config.yaml
positions: "rope"
bias: "none"
init_std_down: 0.0
learning_rate: 0.0108
max_seq_len: 1024
MLP neurons of a small language model. Each row is named by its layer, matrix (gate and up: input weights) and neuron, and shows model dimensions 256-511. Each number is 128 + 24 x the weight over its row's rms, rounded and kept within 0 to 255. Numbers have three digits each. A neuron's up and down rows have the sign that makes its largest values positive.
After each neuron's rows, "fires on" lists the tokens most often at its 100 highest values on Wikipedia text that the model never trained on. A number after a token or word is its count.

L2.gate888:141154111142136107114059118114145091114115103139111155174134115168134098138110124161119167104108112114115160121163131100131138103144126157147130125181121121142176144112219111141072122124100143150080144128105138098131143167141142088109126140131117113128081118147129085114130125166117136125143107132110128144120106121130095134155115113123093079145081113116144127120140162115123147150111122138131104131166094122152123058101075118125107145118157130156147153120111138114104103097145091107118122086155105184123109097128095156138115192129088093135150134120127085113132130152093129119103143103096129122120141096121178143108145166113117100119124145143110143122155111116101138124172140139133099140112104131188116159122110116070124100141175123128095163126119149131118152152119134
L2.up888:137161125137099115138137142155157107115128108076123122144151104120120080171146115108086142084128139112139141166140153107130101118139125095116096091170099115116185152097158115112117101125132134119135086166105145127125123123085188134140150126096130113149155122161097101131124155144077138160164132163126132131107112134120116158089099127137105121158144112157159127142143114150123175135123119136147103132120125142134130135099144147128126079132125098104133176137094108158108099122126098135093127153129107195130124134143157141125086130157153142156150147116107122090126138100127157086098141117124149101130112116122111121131124134065144127112129146134124121145149084115106141132136144174140132137098123123148124137138147087103060129124143153138129115100162117161105171137124112
fires on: "a" 21, "ass" 20, "ard" 10, "PO" 8, "cons" 6, "add" 4

L2.gate417:104157144144134132121153097117141111179196133135103114158101094111109065125087154113132100165145144128122154108106150096111146112146127128103102072169121133140097114158113150091113105098125056117169123145127131112145098112080112163149140122140117133085137129097128178082125151139108139156141113115137111143112126122127092119153105137127170129118132168115127131118106151121102129167163181172163146108155155100144154121139154102140126121112150102145134125137115127140144109098099083108140109124113150097128104114155101101174162142104125105126157116102095157108139153124163115119122151144138173125145169152139109136171147171097119157113112129150136142096119151111115128078100162119134139078140134121137107131110116115083129138106093128186147142143118121121100124137112118
L2.up417:173104125107161100148138162074132130165157076126071103149117142129133175150080149110145129131098132114168135142102106125098187125127138137122119122157146066138099107116193111095109148139090103121148123147117123130121167116139111095134121150133097154133094147189090124113138119183140131134142083113094093133108124122131101090133137137171124090142102165136185130107104070129117096133113111129154129114114121177150125109133108120100092125117095136152125109151152160144145136129161109088150130140095148128152097149126119163123200116154131063155121138143142185135135122137130148125151145135133161083162118151117134147167081115109119147141142138122132157124102139112111087148121109146145194144134137121131128139100141101079169127113146131101055123107151157103120161093115130
fires on: "N" 100

L2.gate29:147120176120176150117105162140111110150168106103096109144123111116135142137115137104108126112113123108113140145160119125115134097122157180139122156156127128139099100127106153129118120111121134134134157159113138135138133134063132116142092109128110131099106112129123120136091114097145141081123163142129104103109149195110142193119106100160169109160125102098133118142052123102163125134107155173125151114112133136124152148130075143097098152134094173117104131157092116134108153085137111105118116077080149164144086088151136113093139131133156136166133125130136112114115146128127118155109114126126123107119111079098089093149122118145098149127168117115125106123125162099168091133111166076126147104135098146110134142139146114150160140126090128113136115119180102166113112141074176
L2.up29:137137133111109112077123164138131119122129155114102109145168090121097157131146118127123133123144167133124148141109162138095157067143146138157101184134147156123151121146136155122099103137110125190110116146174131127160144117111109105112119112196074116107160122138086092163110118071150103154148184103143087122127106129094137151165105149168114128088085115109145144123149113141120149129114130111156162161130121132118156144144141158120117145142129143117124142123140125123122111102156118135104149073134132164134103104171133107133102183148136110152117147143127133081089170111121106193163158137150151127162127099142119150134111031139135132151152171101149113113136149141126106114107138094131095110118107151162155115113126138106118126177125132121161097155136121161148131144109118
fires on: "Candidate " 15, "ot" 9, "Name " 8, "gold " 7, "Total" 6, "colour " 6

L2.gate303:118126135147125141154104129122130199108149143087108162161131123128117116123139127117092128135119089107095182109144083170121178110191132117086125112116123144095117158179125120133123099114136145070103074107075094129142134092153119111109132112127156123129119131175114132163094087163144144176160168150135100144169137132130134093143088134176156133146172175149148129128148129116138132121149152090169106094127147140134098112082118148146129125102157090128156149116139144093107128119132168086075109148125101116106181129141116107164139146187120134109070147144151132096144134091110107149158142116158141108098120155152093094094099102108147092140126131124098149098106143172159137129159133100150139105084124159111088110139112135107115134203137157091133116113121083163117122118136144
L2.up303:147090127153099134134145158116142103102150131137084133136152178153116089106103151104146112152172169141165124145120143133149116122082073128145116119135100131114133147130135130113145156123144140150137099160124097128133104148134131144146155091114134130143133127182136125152120131134129112166114141121104106118115116123137130155166144119052095133131138110125110129118142117116141148125113127118109129155119108106116130040109150137125190124117143133149134171121141127173142134183143133125083144117109162103103136112157158121072150140104112162111138133128104140151141149147132073103131116123097109160137118094094106185147140136108085095167089117134106136144130110111120135129144198117103161135097168140117120128116142102136138118191134126149130144150124163151123148134110150
fires on: ". " 70, "." 24

L2.gate428:123109102109136127131117110106128149123132135101070113120195140148134101085086121132097080141127086193135107123151121103160125144164091150107090131134081158121140130170153105125113137121109168098179143141145112121079161133132129145123137097092155155093119078186133099088133120134108148133104116099102079106135136125136138142083110126159136163140140149112146114118135129140142119125144131105146077121161111070095125088137130086145115103110135128118131160116122107103096101125114111139131143114095152115110113097075122142153107100144117158188098150138132130091147124128182128065136141168133164133130111142155106171127122102099105107123119129146130118141133142114154123141136139131101114089114150111103099097190137145166144120094114144120132144135123128154124143097136092
L2.up428:147131102094152133168109100099171177096144126108052133106224138139102134099062106139140118154138073182137136102133124109199158122153102164124090157145118154125165142131158121119121148148116163107155133136140126131094119111113136132133118126108126120134111102155089138068107132129109122131089093124115075117120134132133148163096110122130158124127120139103147120100134121122148108132158121111135047136154119076165158109120187105166143138131136119139107137113114121148093135093106100129121156130108120130105117100098141120124119129132141176165126167162132119104117144144178125116152131148159128138120099118140143124099115097148100112094121124130109104110095121095139143140141180127081123115104166129093127115168122134150172144121121142106135150172136141164118133081124119
fires on: "\n\n" 92, "\n" 7

L2.gate823:128116133116127127126169102134120100145100116145107166090183112140108119146095123069132122157065152105164103047106116140144143124121144133121115127140130098127103146137151132101153151137148103166108149100117122117121125185141117093109088122105099150146133154169110098121138138086141134087130136140166117085101133128133148106092098145122104101135095096124138142133123119177116119109122101121116114114151159131132085147119127109145155111145146125121143123149146161136152158167118122102092125113154197166117160149149149116166126155122139105093148159159122119147139154132140122127112148104157175106150123129109119109108123104119136094136187128162152171090147156117137122153103115146120121153126153150117134163141126133142099139124131139166143122138141108117124142102111116
L2.up823:127133165124125108095152098160111092151099123128108163104125125130093132124072146061161098126082162122156117069129142128111108138137149121149127151126105098139124134132103159117136146123142162176131142172097152122166149170133127075141151132109088095134124167171121090132122146109111111105099117132145143116121143128116098099075138082120129161144121093124140126146158077142142122125156124158099105144132110118146109139132124076156141120134162099136128161147092185135157109149132088080098109126158165138106163130126136118160118159115156130091214182125147129128107152091117138104087096105156185114145086108112110094093092133132116104105119141162166181107126154131143119150121135100146138093114140126128126165123079140126126134135143118160134146128142162145067135095108110
fires on: "out " 30, "en" 17, "syn" 7, "up " 4, "é" 4

L2.gate651:127114105125117140150157135120164165190113105125111125115149108184161112148122141163132144152143116127172124105122130114106152162118145151120135120113129120126142121114132190129190121141135118115152146115110126112124151152161178128156119129143116138115152112127154131122146084146104130115162187136112125097127103093126101153163102150158130135125140138123080112127093096167170153132142135155123120107120146125147136117139150109151136133117128096136138125102160168156172141147072153166073172143118166138108108144156119177128172096088172134112158165137124104113107139129077161086136185126101143114097113120130126141150117148122129163078142165127116152128133130110122143157093126118151131148125142117106143125134140155149114123115117123129098090164195127152110122105116131
L2.up651:123119121135119117115120099141126118134132107151143181109196111142126127140144115111161107121099109143127122114137159108134115146165156151125111135148149131154152124137144152151136123088090124128145146088127151112120144107123080145139072128138117132156105129106128121136097145140149122102106111135125127104096165160176109117146100170049130148142122168123115138125138143160104106156135128124073101138148136152117139128161129129123107158148134137112141160139183116127141120105118122156087081064147090145081134132151142130133128167138094133084150100135148141106165107125136103177165145135111141094104145087115152099117093152130124149132134140110149145117144136154105127098136115102123126119165139126179162137114148150123080109108139134123136109154155153109144103159102122
fires on: "per " 14, "every " 13, "One " 9, "par" 8, "that " 8, "one " 8

L2.gate43:086109121129096143125100130104144100149124123098115152158119089114121167161135098114113138124084104116071145139130125125105108089136153146120112125123091084121154173128098099132154174106126148130123125084107108141135157141134112115143130130138147147109149105092113134095096124117115157144145130147108154110095145099120148116146135095111159209109139101087146125149099147140111100117157138166127107132135118105121136136152129103113134125145159144084094124161132100121141127173170147142146149148118150145078134132138156106123167129117139089137149148093149127112167160081119104120114116166147169143100159129146141161131123102131097145124190139135139145156149162118118127147107130122118150135135103148143096120124134150165116093147144105156121143170128135132119099098143126
L2.up43:143146160136171151155095100108122146145099132150165138076131116115101086133143064117132130153104109100094124147121123109123084115136130083093119172155117136135123168147114100112138092140150146150151111113116110158173145152119092092117142127117117138126156101153153148164107138071072109140132122134131077127100142127103141127096130157084141139138125113120141143142142128155135118153160146142126175110135140173132104143170130130115156168109130157127094162136107119130143107144185148143145128107161122136111148166134168145145140093150109126117134110114100105162137113082107115089148148129114113117107082098151080140104094153136125115101111126138129139133134126158149150133144147090125140084151092172109149155119155080153101135156139154190151114140126131132148167124111138
fires on: "–" 30, "-" 16, "of " 9, "0" 6, "Silver " 4

L2.gate666:115122135146092117139158107093110122116137127137137122122164150163085154120111098107126113131069126137133147161163115100167132108151158046135148114136145106111131152126156126162132135124133122130138127114130150129095115115122144102070105108136074139101119122116090126078127113159163117117153133118153116104088118161141113137118118099127156099158132145075102123114137151146116147113115101099099168169121125101093140154147107127149119136088104129145092123151134115172111144109158112106112128128125109099129077121125089152150106109095092108155193112121091159074140159120119107121104155159157127158139177110168116147146152123131149144139161101109120133166116115130097129106141140105146144134133121122136126086166133174132128132145148147116131114157123099134117124124090131
L2.up666:133078132084111108146163101123138155148134139147161115124147112148112113121131100105107119175093116121094121171064122110143137129132141158112119132132082090134123125149124147141107135138121091115126145124088108138146099147114159097097152106122141123087096136126124103120130172132110139099132130104070145118090111162142133109110116136095132131171140129110098144124146069129163124112139105092095120095120119093164124136090135135159093144136164115103112168188160109196087084102158093128124129119164116131117131186104139085122146086068109084139168141142164095139120137137098130106102101120143124119150143062132123107143124137157122131136122088163152177148125132108095147128143125112159138124129133157135158167134110141170122139168151159123139157152181103153129135164102084
fires on: "of " 32, "to " 22, "based " 7, "joined " 7, "-" 5

L2.gate272:145117117091126158101123168122121136136113128117142121149164155098156135163144117121170182114132166075158155154099121145122141146164106130142104143155140141143122109131162105172107130175099137100097058132134137122105163138116133126109132127137131155148146123086131143160125130127145138077150133132121127102140122111155139142196099115111083100159155125109106125156163130106137126138117115168153137139158174126116105086120132140139088105154135102097095174195164106128121128098110119104128133128147111139083100118086124111112150123134126132119143100099156103122128116139096144136171142143135100095106145167098109118137096096112086132236149114145080127120130136099084142094126107131127160117131148170125114119133070162112093142115124108106121150115098126140164145119115126
L2.up272:120078152152122113087133155116175095128108128148113110135112084130132107150147116130170125146074132180124129125129133141133117108123097140161174121173126171169098157141102176156126136141101125118126048130128155119159154097149128146161089120168134141176111156085098113102155081084142142141105086139109092166134126105120120160128174110096106098122072140157114130138074170097131127111145073142114091181162098181103116119156153171122093112122122136132127127115108139151109134148116144110074138140120093132138160129108157129089158176128168138144164089135139151133136117137098151128128103116136155101096099162199119086143144126166129138100129116121162125135117151108101142104125156125126115139098153138165158136135089136100124164155110135131101109113135103121147117088142128
fires on: "- " 73, "second " 4

L2.gate814:084156131118129107109096124134098131139125126058162134099140090127076191146106127141139112159135121118144115149124147167119160109110149168103136167119112125166120158138099132142108142051111112139135127143118133179083157154101127096091128120139123138127109109134124153127133113128113153102156132121148119115138165142085100126114130097141131140132149174136045085125115185132106134112146140168131133145131169149153147116066117120110121154124129141139136138105129106091103146121135133176156136125133137115118110126145122125147128110142145105116112093087154124125137136099140141151075170084175123117146113126143141067095120091117131158134104170127112148104149148149130111133114126123149126144137102119113161157113133154078153122149129137125133124143156109135128130114144138
L2.up814:140135156147122116143108150163087096095137138104119112115108086148094154125102150133153114127140128118188097113140080132116077121128136158134131144170125160117111113144129126173083103106091128128134131145148128105151146149082115061112127094111105103153125164163126124144106138110088148114105165095117081178118136125124159151086180118159082152099105165144108142089120119121109134149108144135152100128114121180142104145104159182124158129125154149094125133099133121104085079130068103117105146085148143123142086084144132159120148118120193132151119127137116117177131164136116117109114211156128110125147115117127161161124101094134112128101107138198139171147131129119151147133113139102153108120133097121128123124094119151106124168160132163132141128138147141133166130123109085
fires on: "(" 61, "-" 10, "Original " 5

L2.gate642:133157092127107111127116146151149124145138137118134135126152121126120154105155154103096158122135114117120116141107148105165210122173157088149086109088121153123155112163130124143124136140120092132156152177149090135137082133136140153118105119090154129105114142123100111163145139139106149109140146116108110135130112107132121099115132082134099113103161137113119128116126110153171134104129125107083117079133145114130130135138132133140111102106155123111111128115134128069134116158148164096148114136105089132096116159112100158125106119170130149160143142161151106132124078106121078151126119125156125100126129144089136125124110142123136111128128139111106126137126134100146151127118255084137098065092125136162113144137147147107128130093116121164138126126150107155108166110142152
L2.up642:116127096127102127133085132150126130153142121122183103128117114141103158144100141126109134141194113121115117147096130120140129141101113134151143131115131131142147153120101129134130162130122130110143116181172149149113103108118137135100097109109117084078110108134127108156136119127122154157132149086113161122135064125148105127151089203123079132132141149127121150145137091146194168119090123126103135161137094110100112115134120136107151140060115135125142171131115138145154083098148121124126146130123122104163151168109099147141151111131100171172122107159174151157111125071164110150124071145108110138150156086129128145091107140154151170140104176120106135142144131116091121141105179111114132160114131109143140121126153106119143154130102093143124112137108117133126117082147173
fires on: "in " 30, "). " 21, ". " 21, "of " 14

L2.gate407:157129140130129185152168102161153106121127118140080135112143114112140116135105115108118116178105132155145151145102127101089139153131090106175116155108079097139087106173158116098143109138170122153126142116173125152150069094119140148101100100180120115122173158167168084135124101107150101098171164093110121120102127123122183138139110117126146105134119125104141129144155153118133155135114131130084147102113141142089161148094135091115156116126124144134131192103143138171141152145068148096093138126136112126162115116144132153093115117121145166124152094141106144108119157139140146102116138138096087154114144153113128124168109087139143136145143120165131138139113142122094131107135150099153097121129117109143178140140125097128090134162106101159120114114087127145160108120157111
L2.up407:139110071125125103120123150132106119124161125134134132146102136139144060145075174142161106114177130130131132096132100145130130174136111108135114141141076132115094112146137128096130111100147142121138145138128158129136147126110147172152133145117196129077134136141144182118143141114109100137113117100135133144155144100141118149151129085082098117114160110147160102091124155150133117119131099120146135132143174092110063126129136094124163140126119159103123113131100123138134183117104132112143122140146172147121103110079134149088138172138136145113117145119088143106133136160144103123142128094117090135114160096117135102074096131103151099121130123139155115100163179118116089125103117089144111144125142116082131153123113093065140126097131153118135171172148136140132098164135105
fires on: ": " 68, "2" 16, "1" 11

L2.gate521:135110206114129142123158137127146112113092120148157153108163143134136111112079082132075130104150083132163142144093124130130139117150144172153130147137128131141135145124133094117118117108125122156181194144141134143124104118156122124160121152093118125150136120112132143120098123115140122114145137143145162175090148089118126145085131123181175121112121143142123132148179160130117099100176126214136098168117119146072160146109165074146160151051144122118149131137114126127100142142132108109110156146119134146110118121114131089116087106132135137142107128108147112129124118115145144094134095106070165086134112165151151146152152124178171139102137136197131133118139152097117127146134130115124126122139092142115142137164109160136105132141134125131137107118120140140138137161131115
L2.up521:136101153134155118113180134129133166065115099147084101084077132117165133112118135123113139129143093159165150117082127109165121127152086177110098093128131118094157164114137154154142136111134128096117122130157160131109105161120101125140101125110130134132110064124109143128109156127097135132167109135176170123113149119134128131139163086129151111127126171142097136115152158141115148105122132142140140146127096061104108127165173097122106119107100117107120150107148138132112131144121114151137128149120133145117125124121106110155129099126159166146103158105167097122080134162091163128147099129129146083161103114168118174148139132128186152159107106115089166157132142106145112165096139106134102106155136083102131103119113169138143143110153155165132124157138099130099139133127131
fires on: "\n\n" 98

L2.gate748:138128149142122126141181126116110119153132127128135096110119145144112157112063147144156129076130139124147092140133100103103125134139100166030173135146134116126121099111102146131116170143180140175115120169141129146128108135117157123137138126135120096111098135200121106132105142126108101111086117114158122133060110107111159125156106141172141122155138140092142120141101118123148120127170085123168149113114152124140114145116099140140112118108140130146119123087119153120121119147112123199121124155080110137143096165156149132068089145176087101131110120139154149091163131158137129150065158148167141132148125136106106075130151081085129127116155145117149156131100097180113075135123157131155138135119110143110115145142142113111098121094111123134109185159115145118148134116085109
L2.up748:120106102172144149135112107114147111154119110106101122140124111137117131149097085133156129137157133151165134107102138072142121136116101181124126137125127103110129148118127148156138136087109147155143126150117042137124103130114102107120152119130149094096166119170137147144132093145100072099102136126167171086060143096142145119117135124168127164139136115178139110138121103178156104144118139119118170068106116099142117164138097163167140129135140075126164149174114110119135101155159107153140121161206097159110136120173111151131129147131065122194128107130112114128117118093145183139122135161121172169161131135130149129094151102130110150088156158115127106137083122160179135134131197127153138142137115100114115158113130100184093121158119135098158179100123090135129133138121114
fires on: "(" 80, "_{" 4

L2.gate688:110158122134101086145112159119076077126137143135121075134104117139182124120082166101104141103151111126151161123116097130128128136137118106122106134128109149121143126113102151137122119100128121168134155140127085172108111129128142138094115128109126155104131157127158109125165130143137124148131139114125101135143126137111092151145144103138108135121113174128123114144113144100148149137121146166149160102186108142135167100152117148088121146111133118093082112116164126141112172169118126159154132139142140113173083100198118078113137092114146112170151149097146166096133162072136120099131166151178128168145132133096096139173097107095121147133158142165126117132125102119144088167141164097119164134155121110153111143136131123072114146106093133114108131098130106098107119045155105
L2.up688:173182127117141100169126146141122130161128143155118117128118144132106159129075147097116144091116148159154119145124172132086080095133172135145104112140139119092141121170116164157173147121125114113136158127141118172117115129123144158085123158137139160122115158157132113142162143162121125148133147098160110141129150172082114144120123084146137123139129137079137106149126156137127116153165179156181110124141112129138163103139069130116113089124095138090090102131102126145129162136116132126147132145121114079145113115160132102107135111155081158133107151071164163105148144106169113106171173155150132085135141144135108118160134138114119175110158109173132136159116081103151105144165162105132141178103137110150148140132137134106098110104107104152123142138127091136117145093145101
fires on: "N" 72, ": " 4, "as " 4

L2.gate119:162133142144143109127150121114124185135152114098069102107109144141162054169095136102113149133111115145146131115184148156116127182099115156170158138151151119083118109138192110112128120147097097171110164126150123145121097096131131154133150129124150089090165145113157099084125111128142129145137132147100089153139132114120141121112114084175118148112117166186120144152167113108106146113096084136156153110147108097091102129146120129125125133108149121101139134132130134142125192156124140103134141104156146165103116146067105112138085151159113108157124142138119122103124166101181162125129149083086137113145141159118130141125129144132164093119117126148132078131172130098174148157082119134146149115129163114150131105135165086148162176155141122145126125129145146095157093150130119
L2.up119:103124145115134118131161141159161104103114099073121121094111129142126051100095113157139136117109122141077080149113156095094091129112119106143109115145109117110107156088114148121167147124139132097123145100113098147125094115149116142162112127112187107136133178146156120116118119129109109107144147127142102163167131130117097105144130110106165123099143114129157127152122119110100139134086137113081114150151129108110143091109120153097083093138136165090125131141075145136140152102096105082155126127131098166130126137127132110107140123118158138094139119106124137111137138150120114112125104102129070150077153096125118137090133122136165125160108128106112142166171108116130149161074159126112145146110123130126096106139136109106151188131119098152114101143109145109133133105145148
fires on: ". " 27, "\n\n" 16, "born " 9, "194" 7, "\n" 4

L2.gate1009:115163111079121153134105161122125096116114114163134138191198114101148127137104121163146097124143090088128110122127157108181161121087088116145093112154118111107102135178114179127149102115146166134139164101128114140119113116146098145111127124106147132152148128101144155101148109151174130123129113098091119131133104139123140163114136133141102090138119148139131118136204135167091114127105150152129163088144163131139118145100132078105112099100166165173100160149115113128112128140143121127154126110165115165157109134137121120155117118107142065120135131190118111065099089184099122131120130118117107138101133184140132165111107138149095126114117116164155128154145131100160116108122136101157130170136136166136178117128173082119155103105137096129124104118106106143155130132136137
L2.up1009:125097133192098097131138160108133151128100106122165154173157149143119060121120100122162129149121136122108156142125129101148138174116130127142165128164116115088148142121131115112124076110139112077117119145126091157134159149142089164121120114099091148197133130121138114097119113115163132152124141133162120115103132108077099129112151125116098104124137162157118161159145151216069125078122114100123131142121120111111134163131128077088100114103157121150140154106132136130159117102099132110100082134143167123127151140129127147115139133145099145165140100100110104105144155153151120143130129136107138122086108162105125164104150147135111108118101091121139129133123132104120157123121136120083150166105125141117121136122123110105141116141110089119137168152111165137105149102136136
fires on: ": " 44, "- " 18, "career" 5

L2.gate92:129126134104128117146134128142125095101162133112123145159163126166122160101171075130121156135060114131117133122162110140111102150104141093114123107119142072114142128158119100107077095107104151165159104151148135116106113166150087150127107124143112112118131125139117084083088121141130113121094158127150151136083113123093132145142136132146122144141090155087131126166111114153125122114076138125119118144104130090141107102144144125106133101136052133124133119080157119172124105149131181143136146142149158148159160102121122126125091121116147131118139133155121117136092146115134114134137115082138113137152154063139077139122110146117112163124110121137131100126130128156138092104150102119135097117131071061099150122151121161094111050094108128101133082084119101112130111184138106
L2.up92:132122131114182143127166098135151145118170114136139098135156130137106119099145091081150129122110110120104126111139096167152087160121194102104130106112131093096112145145116097168094123098110139134091076124157148096162122153129110172117126115158118123162115142137141089129139121112091148167141161126129138118096076097122143158120134103108084132101145114146178112157103116159127147148164158156129117102114114141127101110125159127152133202141110133158128093104179106189096118112133118177133137150133170088136114106125173152111091120150098157131112170166145073111111132114124108166158093104112139137153131129177108153137128132115119109113112137103134135115105137141160100127117108084120100111142095147107111147144089140102108104152119144129151142106139104117137096151116143
fires on: "St" 44, "Sc" 18, "sc" 12, "Wh" 10, "wh" 9

L2.gate517:117110147130143155121153140148154126155136127140146145168122132171125107136087121138094121158132128132098108117102161131104136147107170155104156177085140142134099141141131129112073162074174122143103105113131147094115069133138138106153155124077152168113153096122117134109129083092126165137142162109125129122101107128086095120150150108134127102153110111083117162144185094119133116125134150116161153127127142097122170115135137154175104097118176114137132067129138128140134157085134114095165103133115120112110153079107138150169110107101116131114113124156093131113130109134105112149139114095157147113169138106081160118131137101114111121143127182116157101128124104148143164084081114151129098145088165141145108119117154163158143141113096168152130126140130107180128113175154117
L2.up517:143090155131130104122130118125113136132146115195148101111136106114161128148065171140100118138124136131095134091108120178118139145086124147121115121133085157086107161143137123116102085147143128125119108137125159115145079093150153105149175127089111110112094113124136158119173140144135136120098098095162103169129126152115133096151152091138121142157125123075153126142130111142090143135136181131152146084093182118112135120128106142173172118147135107195136129089130177170116141128157126103128116111126124138090118117148160162120147129154130096088103108125113136134137145173141099192090076100106147101105160133116173140122116128084146115132141129146139098171122079166106147124122140117132124142138116145159098131136110069192134099118104120139111107163155139182145107164121125
fires on: "ens" 26, "Mac" 11, "ans" 10, "cent" 5, "& " 5, "land" 5

L2.gate483:147123129124125111117113114120107149128145125094072078166153159153140127105163116160129106112136099131189135103118121130123132131102137113123183122140152121146123143141118180110127119159167099150138155175162120093105120120143163086137136120127106107135136103171132112062114124082132126120151095144086147116123145133110119143135132118146129108126137129140145082120114074169120116096137127130159133189144184088129116113080109072112125137133140125139154143123157143083120152124109123128164131156157096101122107169167103110105073108157106157138101105130127133148112099124097132141176167133151133119115130133145128086142166100094129123173082149097127132085110138156079134121100126144122163157201138137115110086124123080088063140123148122131122146144114108157182135103141116
L2.up483:132161132132136121108133121093117158112127113102080135104134136136161121146173096129088106130109132144178096074126101139114124130124116123158155124129113105133119143147117152129142106122160108173117102172144135121138168131121156085130127098118108081137128134183115099146136130097132082154137119105166152106115109137142087142123136122115116084121145108165139086114133129112135123143114121125118137186147182128106108125103137115134107110123128118098118147134102165106113112134079092132112112156175119108124101171145107126128124132166099141085129107130098133129121111089095128122177151142164113083083108129154105097140152107068093155134109181125157126075138115115162168104151109139115123168167112127141124090119131117084120131118130122123112110133101108142172157099137091
fires on: "(" 52, "| " 43

L2.gate380:087119171123151095105120123147152128163121139129120141112123160170123138171143114163126163139103144125093117147098126149131117116144157143103134171117114100164098100082097106139121131101106126136119126123075146095097140118154099164118150140134115116120122098114093119149115103109107113153113145120102151128129102130058109148100166104118092139154077113194124141135111156120139103135164097147139119099136140155138133151073086107143159114131156119097151138129142108115178126130142124095107108088144140133113084124104181118140143156091125099132111166100140108172165145098088128080127134115110103129134144093120098141175076133080155140157157169173140124123119132113169130121127169111169134142164167132158143122121134162128152122161154168112099152114164169128128122129134110
L2.up380:092154098147165086180185120094128087112149093094145128138133079098122151071145148133106153128154168143126137152127095121107125123140137130149097137145135129130098114167145135105102105113121168125165113110155144162155181118142086096081140101072135141092140117119131101139155124129128156099123174144166125126086134123115140102140137135186089139145090147152058158110134098110141126128100166132130132134140140135131155144133161191109137116136130123103103111135148139140149149138132141155130117084129134118127120110149131122158119091140123103162078128092124154116179130136123135123127129100115097118100156093120103097156106131116144131140132122145142161142104122156144184100144149176140160171153089103109150118141116131115116161131114172135070130130131135105111109151100137
fires on: "early " 16, "Early " 12, "earlier " 9, "Original " 7, "original " 7

L2.gate141:121121097117116147135172104130152151118142134085119076139116148157103129092089132132114140168106135095137135112141120171080133120128139110077150108124137124132089154141133104074100119136177102129149156111127124090150148104100140105084102136141152131102112134144140149113135160106106147098136145119092130071158140124105135099150098072138172108119149169153114151151117128137107100114148112144148117119114126130098165107113105128098114109152134160140103083128137153120121078143116110181113158141079123120063075138105159144143119166158074120149108164127151104100119082113090129109118125085127119128138135156150110123120087164130089112136117135129118162094177126152159120129155134114143129152161104131126104073118101137153144093131166106126116155161125084116149155147140174
L2.up141:120146106142108111127105151116098110125120138198150124115160143132148131151117148136159137145093116128143103132108155107178097148109125139126131113098118131114107139098123095143135155114182125134110094121137118142128121109072126119165134129123121154145109122157119166109111153101140114092104136155160146121096128120140117086116118120133111142116086199122176109131062127155119150123121116104142134120136130080143135133142081109122130124142095117084150077146112130106092113121146102180132114154108130078117124127137123114142115127143118163165134116117074065175085183132152127118126191138138085127142149124100164140082119109137099130084152109099164095130114147099138184146100104161123111106123095145082098097130136117169084135165133143125128152133142180167158108120091140
fires on: "| " 62, "/ " 25, "(" 9

L2.gate307:138150189137129137113105115191137154103120129137111092117086169107111096162071125126177187108076131131136129104131142116126117144106149155122145136105129133105121125108077122171086123127134139151120124115100133108127088126155128058163134162118131111133120198125091159135129105099139118124140158141146148156116130180148108190120166121153111113100158118151100164144162150148127126150144141161118112105099111143129125112121087068128110136122145102094151134120115130173137104137115163089137123147102123170096097099098104120112065128162127122123133102113148108121128108122127110149126149153113153135127141155120134095089205108140159102159141098124164149094119083124132104128136161042172111171104129136109142146118139124127110143072144099108137106152110097128148131109086133
L2.up307:127116148141124121148157115183158138149122139107122074126137153110105102131118172080140172097104100142169129136107124180116081168117095137112157163142133102133135098132131130163076133119088137123107112124158160088143165109143144065176159119114130130100122166138105159127138100103156115135154152116158125154130102121139138154155126086158094125141147143116143159172137141156146117119137156144121084117088143149096127121150070095135138105104094102141112123133131104167092094125142166148113136134109102142126142137155106148137104125157158120093142102129163150098114131131109120136105160158141178068106122140110097121142186103113163136138139112127127108134108129153114118114175119056144118152108130137127125124114163111161142119125158102141106131109166071113144121128110133
fires on: "Al" 18, "- " 15, "All" 12, "″" 11, "al" 10, "• " 7

L2.gate773:134145097141140130187108097166168095152125096140128103127120127130163150120138147113160136132088148145126145141121134116124092135117133128105092151128126121127117088128064151168157132131133126133122142153166132186117154125134139095155123122146104143125097092119155106154148166164121133098176131108099154142072111158145126122204106093114139089128096146098111105144156114102144160121144134118094135163124106112101118128128131137120114125148145120126131166120127171139118118134092137118108130138108163112110111109126136100139128109144150104140108093116132142113148150125074153148101125159076111136101146120187099089161166106132154168100140085169107114133075113108111092138115083171127156146131127124149151083168122108112055104196122119110140108102161151088117112094156101
L2.up773:155128106162124101176094093141161137155129101114160126077155119167162137125129157155143143131116139157114141128120142122137083127116137125119106116135110134151112099137103145145156148154144143096141121140162154170088130119148113114144109147128102135133093104096137127107155169163160120102152102081096152160074120152128169097195137136137179111121097149103110131120169098121123139089183114137110159130138104153128113101117120077095089141128112125160134167145088175124127072100092121120133123160144121132160135109102148137129120107138134111145135091097144135110131125113090141138119112120095165125110126147180141111160129136105132153128143114112107159116114100118096095120129085152130102115121161148120143097142098113121065131176103104087189084104084129093107122114142100
fires on: "- " 24, "San " 18, "by " 9, ". " 7, "General " 7